Weights of a small GPT-style language model, trained from scratch on English Wikipedia: width 896, 7 heads of 128.
MLP neurons of a small language model. Each row is named by its layer, matrix (down: output weights) and neuron, and shows model dimensions 576-767. Each number is 128 + 32 x the weight over its row's rms, rounded and kept within 0 to 255. Numbers have three digits each. A neuron's up and down rows have the sign that makes its largest values positive.
After each neuron's rows, "raises" lists the tokens whose logits its output raises most directly, leaving later layers aside.

L9.down1886:086135166143176106134117107176094122147117141134133085141080133063123140125122138119119103141081095137116155150096164137096129139159097090160171139168087098128118122212126130123079152179154133114102121158147097107115069153148142103121146117205162106159167120132087183144140119130079186138099099086128107134135155078119154139157188105106176165060108118072146066138111138119166170145203143150135155111146028148154115101161092111111117082092057168117147106051109162120099153146093119121091081183102085151179199111128146111192123156101148114107102044147132100148123137170146142165
raises: "c", "no", "ists", "ni", "nic"

L7.down1173:088073107109122123182137136097101159126169076121145068112149116085170136122175151150142139134111166087115135164122194109096149118107171118074157135104068084109141114089158118134153122099119121084132133099128126136122127103117067143104151103105173123108086131161104111091155163101151137159191114140095060134087125161122193086119200129097138061108042120196110105163114165101114107120153123081100137055123070080191158102090095135159112126079072139139158130133122139120121118122088083113148170125159170109162184138192161117155104141106106106178133069182128098146142100124151140084
raises: " locations", " site", " location", " sites", " located"

L9.down2269:156137143146161136079100086151127171069086157115118120170177101120094101116162144134125150139198135131129093120100179088166107118181139166150111164092095148114141119158077119097147148188155122126086190184116152087144127069104187109082155161122150135129140180087089168098079131117187138098180169114081116125147049127165097153207104086133161117126094158129113128111170172135134127100158105073142148123117168143163079138166130128167128182113163125157128100111188119135116118086188161126158158122086129145096128158116101137139118185107132101104185119112102156095137154164089144116
raises: "cha", "oul", "ct", "ago", "gn"

L9.down584:113083155079075108141060112130168133097131098143087156113082132124098209158113157117108139129118187098087117114177145108070152111111150112111113160146102133119117091182122117151171099130140102115139204086144165147159124172126129134118131117157138158119137147104120143144137164112133105143142084159118140131180106140130126080094086094138061131225125103092077198088127143133113161097120056128183158123191122084118138197121094107193107123139142094175139145174158146127088123142130075125091141085125160094186169091092125142125107131091117144123145154152140144123156158084165051127
raises: " born", " died", " lit", " retired", " type"

L9.down11:151155064112150117169117096124183093130204159129117124155119198099102131103088173201126068109132159105106155167112164126067168066131178112157095118181115087130117155076125107099080125052056122141109098112181151139108163169143119136095145147129158204094131151171155138112110101091153124143107162141114226138129148147146099111138152164146148108156097141142146160171094157213124135107110132102093102108147145189126088132092135054109107118123125138125165144053122133091106158134187128146125143174127113144096117141110091119122177085100155086101121094166119100115148116124101126165
raises: "ich", "lov", "na", "form", "len"

L9.down230:126140122136110101122105129100143125074122063156130092108164149170115187093130160205111110114142096113091129122105090140121166101166133096151090111164118099128107155133096147170118134114186085152140192151078126110183141145111129138111121097075136175112135138090144136131096116110165122125176142144166147103182116103143163162058118122123116191129135078117120139071170216124133181103079196121163161121100103079129102150169168124128153140124154108118171157153085162130151137039151149165122127098129086127047099136141118203108105196081143118133117114137160176117081134134162106136
raises: " River", " Sea", " river", " coast", " country"

L9.down1930:070142118106100066168099119140149154127137057119088141134151132168120103133110112099123153111105164124160103104129071159134157132121116108190116094174157087115119120117102147190149144176082118144149081094112087100131112125116067141107163141189118136105150130123127132158106139116115101146126089102159100099064121151142127072140154116114092085157142140182163121156079136183112103139126123140121106149154120047094098129159095108110129089127168164084135107133159116156190137180159176131172175115142162115046099108134142129103143124172122095177123149198121177117144072156124098093
raises: " relations", " role", " relationship", " influence", " origin"

L9.down1398:113122117118121147117103173115038110157144162126122149165101074190174069073142035108128172084164156124120059099202085098062124166136121163118138124056132136126127069051116076145155110126148137135112105101099151135149119133164141132099147113149174108147093114147117113128120110126140136089142154170133173171144150148148114172139083145150146123160153099155095176129117101088213142154145101134150182133145121093108109112152113083114125112114124127177111125150135088139090132166128131159128110081147067120191130110152133140114125126103118134162115097121137104109117141177164181143
raises: " largest", " first", " own", " oldest", " remains"

L9.down2367:091116129173108160209121093143135070152140122086149146094103134072097124116123135108157113054158120045143154166115146137129113127169150114179140188100162127158115119079141134154133152117180100132150168134087099128056121147143113078112108063168123184180151123110155133163109110133120083124116147127121163163124100184128099077085181094112159147118119048124108129123202117142122133088083103165140159130096155087140124167134145088121087100081159118211114141110171174148129162153139156137074096146115108157102060120141159133114126086158136094091108089152138150095138196105116079115
raises: " der", "lic", "ried", "sp", "stra"

L7.down1888:147141110125081106071186113108102093119090135110186150112128087126151146126046106094136125143138110086070126125145108113177127119100086181115107101115065107123145107126164136133194077076134152100161108130135122137141156145134148137115131075132123079161176077183105077055067094108129148132102115098139102104149167168107130095035089148155190137158125160127074157111107114127105138152174118109096134126159164070144106085143126199142118137140139153057141150087130121145126149176133137135095123145111181158116142153160138084150139131138169103157089158089089145130106104131122142103
raises: " University", " College", " School", " university", " Commission"

L9.down2336:193085143133097136150120155124109101147149132105178118156125147142168136143098117124121153164081154128124135142134088052109155170152142120171135147152152066113169133127162070133114144136094141120140136100098129161114077110139133150167087128163115164095156107171148099151169163162072170130125113203109160111069129126149152149113168119145070169124091114088177149143065111113130129079091099095181116120091144138121148155082143217160177153117104157073131142080149148202158096183132090155152055141136058136123182178104174130144118178125161154087111164156137133096116178147121127138
raises: "ams", "rm", "ha", "ta", "am"

L9.down1642:055158162103138127102154111115154135133060112151198110169110131123109106148086108103168165202107163141124134180094155138128140160090101177154124099163095110087151108160109151095159194078101193124158131107180139201063162096155080124086150129119194159147129136097151114193140155092105132122130101114139150137145138085153136151195111154144140146151164128070140144115056119116145135141123119113110090104104140143117130184148122171186189133139200104140118136069161156084131080097083116133137126098121185151158112147147153124102189089165139128135188112125100085134171113152084176106
raises: "uit", "day", "olog", "ott", " specific"

L7.down1472:118120144165115114177137151146170108130160131083089134145166139102117117201137068056127138122158130092131086111166109133073132156112071123071145108168103102148093128099076116143120161122151141132116091152161157126070170140175142139126166145144112063139092122112142101062084094236142121115109030110064138073086114163150158100125097114066127129173139145078055129086107134206141140110092167126124098190094111097153101151133176156129162148106164142145074078071152154128119154153140170105112139046143175059077139120069158114070106131144145182114176152126115086095078111107098161152
raises: "sl", "s", "ton", "sp", "sm"

L9.down1611:128117084113167150109128096123055184072091128126131066115111126145107188168112128159071040161121142113127150133164162126097148154087111114116145185111136036075096153127140179152138141105123176106077128109101093158102087166164158114086094149141199112156146144113111153084178134159100192131125129178133187120110127028133140127174174159132121124136087105075085115132128153142098123150139095136162108138115122109158066132126140122112151143135172139163083154116160147045182139162140146131121145090100093109136141132134086158162110119132082109111150116186113155095160155115077141112
raises: "MI", "I", "EL", "U", "MA"

L9.down400:149099161154109128121133135079129105181112173129178172137162131155146115145121197076125074146138104089126124134136102132137161121077194133135082088170131129133145160201059105132075053135116123155091119131062095135161095200118062089126152185157144101216100082113136068060119098178125144096077180174093128084080150120106173100139133099079116103124107072129102146122124145144127148181197168151169098091090135106148116095115095111206166141116118144163236114142124129046168083122099161136092123115121133171085134121126048111157162147144176111113129100123102100148224132094101132083
raises: "ance", "ed", "ers", "ability", "ents"

L7.down1991:166146131124184139117116148101155135171148114115141096133142090128149111125106071125130089123119169155156079139096135150147132141105107119085112090189093121112120146137121113140093089114177079112191095136110212012092161095165116114187070118105126052166112186162103167087126099084134071104053129197058108181161125156134112080141074106147092096180168128122102141118108115120147102113151100156128124129214102124067131096156158091100111178104144106101091105125082095118150155142106168146153140151047122093140105133145105169134138145117147113129169076105122081126109045146074166123
raises: "round", "reat", "more", "rove", "rey"

L9.down1854:135168144111084165100088071176129171099062157116131168131129131148155195126147058186189130154037125098043116157178086146066168125158165148168123088152123205077069104188155108142035177086121067128094133055093176122090133117134127126107145104077159139137146147163157103137173026158103122152104113144101102145109120121130124176171137142166080171128114097145090064094153126146075127097149162118096149110137126171071127127160085095141140122080139177159149083134079192125151096092165119116184139125130132121116150103154119164139110184116136147147116144156153167094097083175160082166
raises: " Europe", " Asia", " Africa", " Italy", " Australia"

L7.down442:116046158111151246099095124126141070124197125127151152138160112235130179155153173165136137130204126118134172130131100110152112148068152134095102225119076126119121105118192123155129138126163092062117091140142182135167086106154121182076137140133154112103102149114144126135175156116109143159080123104110107113122129104110136112123130144132149143116110113110213119170068130172118071110130095124153125140124139132163147074140142183122127164130077170098157132145137045157127138093082168090153078101094163162128154100146105117158128143101164094177107140103071185136148116156096166119
raises: "oria", "orp", "ore", "ory", "ori"

L9.down287:165086139153078162142114163085124114131124188132129099137068143130160151175107112106161129141171156093128125111138141129148111129084067137138126133084184133161181172099132160136145067198112076160156130158112149209147095089103125127130090095132194119182128144087141126123180139154125119118069114109137121138102171138154223086164130133166148109181120085225211148078093137110107103097140150106094113144109107159125148177133102157077076103103134126131092130123172118126129203110155134103114118018113057143084109095116135157135134147083148101141118153131128131137127098144074155162
raises: " reason", " basis", " source", " insp", " means"

L7.down953:125105105164154120077120111172096062104101084111106139149124109132208133112105161072198113138079142122162146123111106078080164155112145138139123139143076083080137113078136159184135126134189085183109123049106155161192138146098116145152124091165126169130127095078151121115157126141087070107121116164125122122099125143152118150112154154194178114118161070183177066119146156125096115111092130129124190135121136107153102125119153080089134117133115140130147160074171117116131161189101149119171151154106089149070101157097209113125120139117122130187145087146129174132152120134085156145
raises: "ci", "ec", "id", "ol", "hi"

L7.down1756:142161151152047083105090159125107147151095222109113138081137141126081143096152122160106115099123097138094167071122130166171144093139142151081201105117176128183139139122178087132097180110137200035113115165078145124062134135098156111138117195091126104048073132101135126104142160114154144116131203169113083130138127072132080123088119159149176126139117119153124098135069082157109150089111137137156093117137141154150157116116131122167100129117117077142103126150127163105123136146177123158110040196145117101124111165128202098155112132095108153126111179144134127190153166115126177120
raises: "ils", "x", "iling", "il", "iled"

L7.down1674:086097125107163153192115089153089188093187126106109106147144114111206174086095174116153124123180108134066101152185133090111152105103129119069191122100139138137133165158085078170101142114187151120108112125114147089043110093092170178119187155096142121153193158141152091184139141136117171189116157091116115149068128104154156094131144167189151120115126125100125067176160152144146132093126110149137149126113042111175098125145108121069168138078177165145114144164084166134137062133124128129097085176134209129156125115127097106133111156104118138074120132099101103132157068123128073118
raises: " (", "est", "CE", "lan", " VI"

L9.down341:142110088143127103089089129091149106101139116174111061125117142186104147104173096140077113162160140079194191123142190153102162120133120137110138125197112109108126126141184173135099153145099173165106120113177132117132121115155129138145150098143180116112133142167101094160172158134149166159171105111134155084109178116145104136083119170147137158199116161103124197158109163158097129078106122101150171145125107234142140121127116105153187155105125113176201140085124092129174095102100117145145111097074072102103132096123143153166178113144163143100122190138208113136129111097208155128
raises: "ic", "ska", "itch", "ski", "ics"

L9.down2251:128141162134128144099153133066126124132075200114145098057102099116084124083074112176098137168148089128102133127097107099159104156096118131130130114158055106156136152070134122133168077161141077145156106130130112147176163152087063120064107140175170098135126187100196165156145196085171143091123116082130152099168125140163137064099073117184117147150129089071131101130121135177115141176129107084028114110122170172119178079083171156168128143139176170138168107110113141189139154118102151187137096139048118047046112105162081133083167086135100085096089121153123193102143148123122147098
raises: "d", "ds", "ner", "ning", "n"

L7.down469:133098125148161208148197099132153134164113131159159077145147147116088139129123094113137114128145083069147169110094099114083102141104106160154154113162182146115101156068091092087144122143118103175145125125125111105183124149112063123128116174074128151098149122131126157176115162122178147069170137094136147104149133146082165160122131108167067124173109097147116137126104158111116106180112160100159146124082159127179153135136071086103076137150105141117116177170111134105083165147099167119114118145085136084119156113086149151082104115113214119147135123129078141083163152103120153117
raises: "x", "que", "pt", "nd", "lt"

L9.down1748:195122206098152104174115122080122147072100098106142171111070139083088149123100104122121166164185106143145070127137073087097150067150179107163145102102116090140120113148190150120157076114184122089142091175124215122111132155186085151116141056100203077104132150143138157157153160114108157170093150110133112139071182163189149124161085123143105168177122157180087151113130131162124175122095154158144147161096141089119142121114110108096100077106108121127130099113150087087133090123118141092098096099067112100079111121120085070156105096121078107074111128135125208164189106132096068112
raises: "Br", "ness", "br", "bre", "ks"

L9.down1477:165157045155112157154144108150133104084090144149187098105124118113133156148133095158122111106117128139132167090087136106103185112131130111123148154111118077172108040075114100181093182137083177141071128114123102079148132099157142073178118094151115168086140137099155091128116133081173101127140147112122117107106179081076136123175133164089194105170049124080148189118170101194189101128103128148079142173138131148156144165142149170062101107121075136195157074163122099148142151160105144135108124183144083170102129119104182091173112096176123141168140101123167115168109162188090131134
raises: " review", " research", " scholar", " critics", " author"

L9.down1428:079156134122099126087163138149150165101127105092155173113129124128161124109127112149088178193156151182124118172117135178080131169136138159167137173058095090080057142131098164151135139177127231179154155125137145171093163157140082119156068156117086152113147039124113160152111118144157096132119041109138087146100145154138130138140117180148162139116115119091185178149174111117111097095136107150137118106116104142134162143156109156144125179134126077163091108131144149126190172149095136101082078107090135120172083145121082113116085098150109059137161167109118168107128118101089141074
raises: "han", "ut", "hu", "qu", "hy"

L7.down449:139076162184148178119071117178131139144118105165136124169095075084109164111131162138075138138144189173127161157109117047203142115085123163115124115128088136095153139106095179150134175138134114206100122162148138183087163064157141097153130099076142150139170118141157178082134148184145126145124159152116128174151130121125164149123061107159102140156119133149163091172123131163084162068141175199116141169092155102089187103161134141106114175120088184116114181119122071098154134092120130119139132126079152115121143126037111083166103140165087093091146136127083159071099141093128174082
raises: "pe", "ph", "que", "edo", "nis"

L7.down1823:117161111082160118116153115167122082102122132078108092125182106097168125149110178102140106146103135138148110148136098143152122188179117155172148172106136144144163143140156123107105126139113132141107124085135151099080085085051120123125132157152135247133163089110098127090143172133104089130147117135087135157147101162106099149074163120122087189132108158112108098142178126106151151121105094100095131121127097135108111120103144105123086086130134145086100117155105161118164129152158087127125079155140129083133145102090150117101150115158146112068134137121070111110146117144159090151
raises: " Congress", " Parliament", "|", " legisl", "me"

L9.down998:129144090219166118054092091156101147103149094105130094116160144087170150135103109166113193122113154155078108173131173126131100081129063129168184159110157169108122156178119162078077126104091141147100177114133126106122119111126152116151078125174145125120154155132050146132148136186137136108139146145107070117123141175158151089139113170132149162170131108114176186142113139129139088076120149144182102145135128079076146128159052116125134135083163134184180138139165010120136157144128118121159158171104132104091167195169126169151124184140102168111125140111081137083097130109120029109
raises: "s", "uth", " Har", "uf", "vent"

L9.down1152:120113157194116121150124135188090077142118096132080037214120193171103109133077100148142134148167153166184063091156170100113150172075158120108087168159122084133168121147103112158085144098160125134093127094189183118135141157159150153181120175150113140206128161164163170155109161116114090100113141224138162089114130116174123181098139153106126135187165195143166119110142109109147131158098101124119183187128144116091175154127059129139155149092166175152119150136186155137086071162165095100109124121143134109130120117114119113060189136144139096112149145121160125088146140081088138106
raises: "ran", "rm", "art", "ard", "na"

L9.down1976:138141170139088115143125090133151119075077139168154111154064130089128103129150169135101165174146090052128113135128126105133062153100092106117115090184130117168162137167148138119127151160138133170128131126131136132183182138177172104116141086044157107111134125137110119104122078073117094107112098114154147174130146111130149169131053152086084157071114153125157125151143112134182141121132060102132106139123149142117099121127176121150145105181118145152118076044159089162125143129165179100110169105100166135087152130093127062118133167113144126164194128122156094095117123153131157110
raises: "ven", "va", "v", "ova", "kov"

L9.down1438:089149125129067137136164132121110182116112079137121171154125087141112137144090136140151162076170127128153102160121124106170128126142129169117134125140172130134120105163126135158171186152152129095141108140181144149073107109142146156118148120112109152083064123071102110107127120152126165114110151060090174145126129145147119125116177095117148155146140143104119193122108114179149170150126137158182107089140147112124103096059105104087142063092102113146159116100096192113094144147119171132158117130081098108140115176112143164118083133168196102106140067084094114149115121159122123104
raises: "alis", "als", "ali", "al", "ale"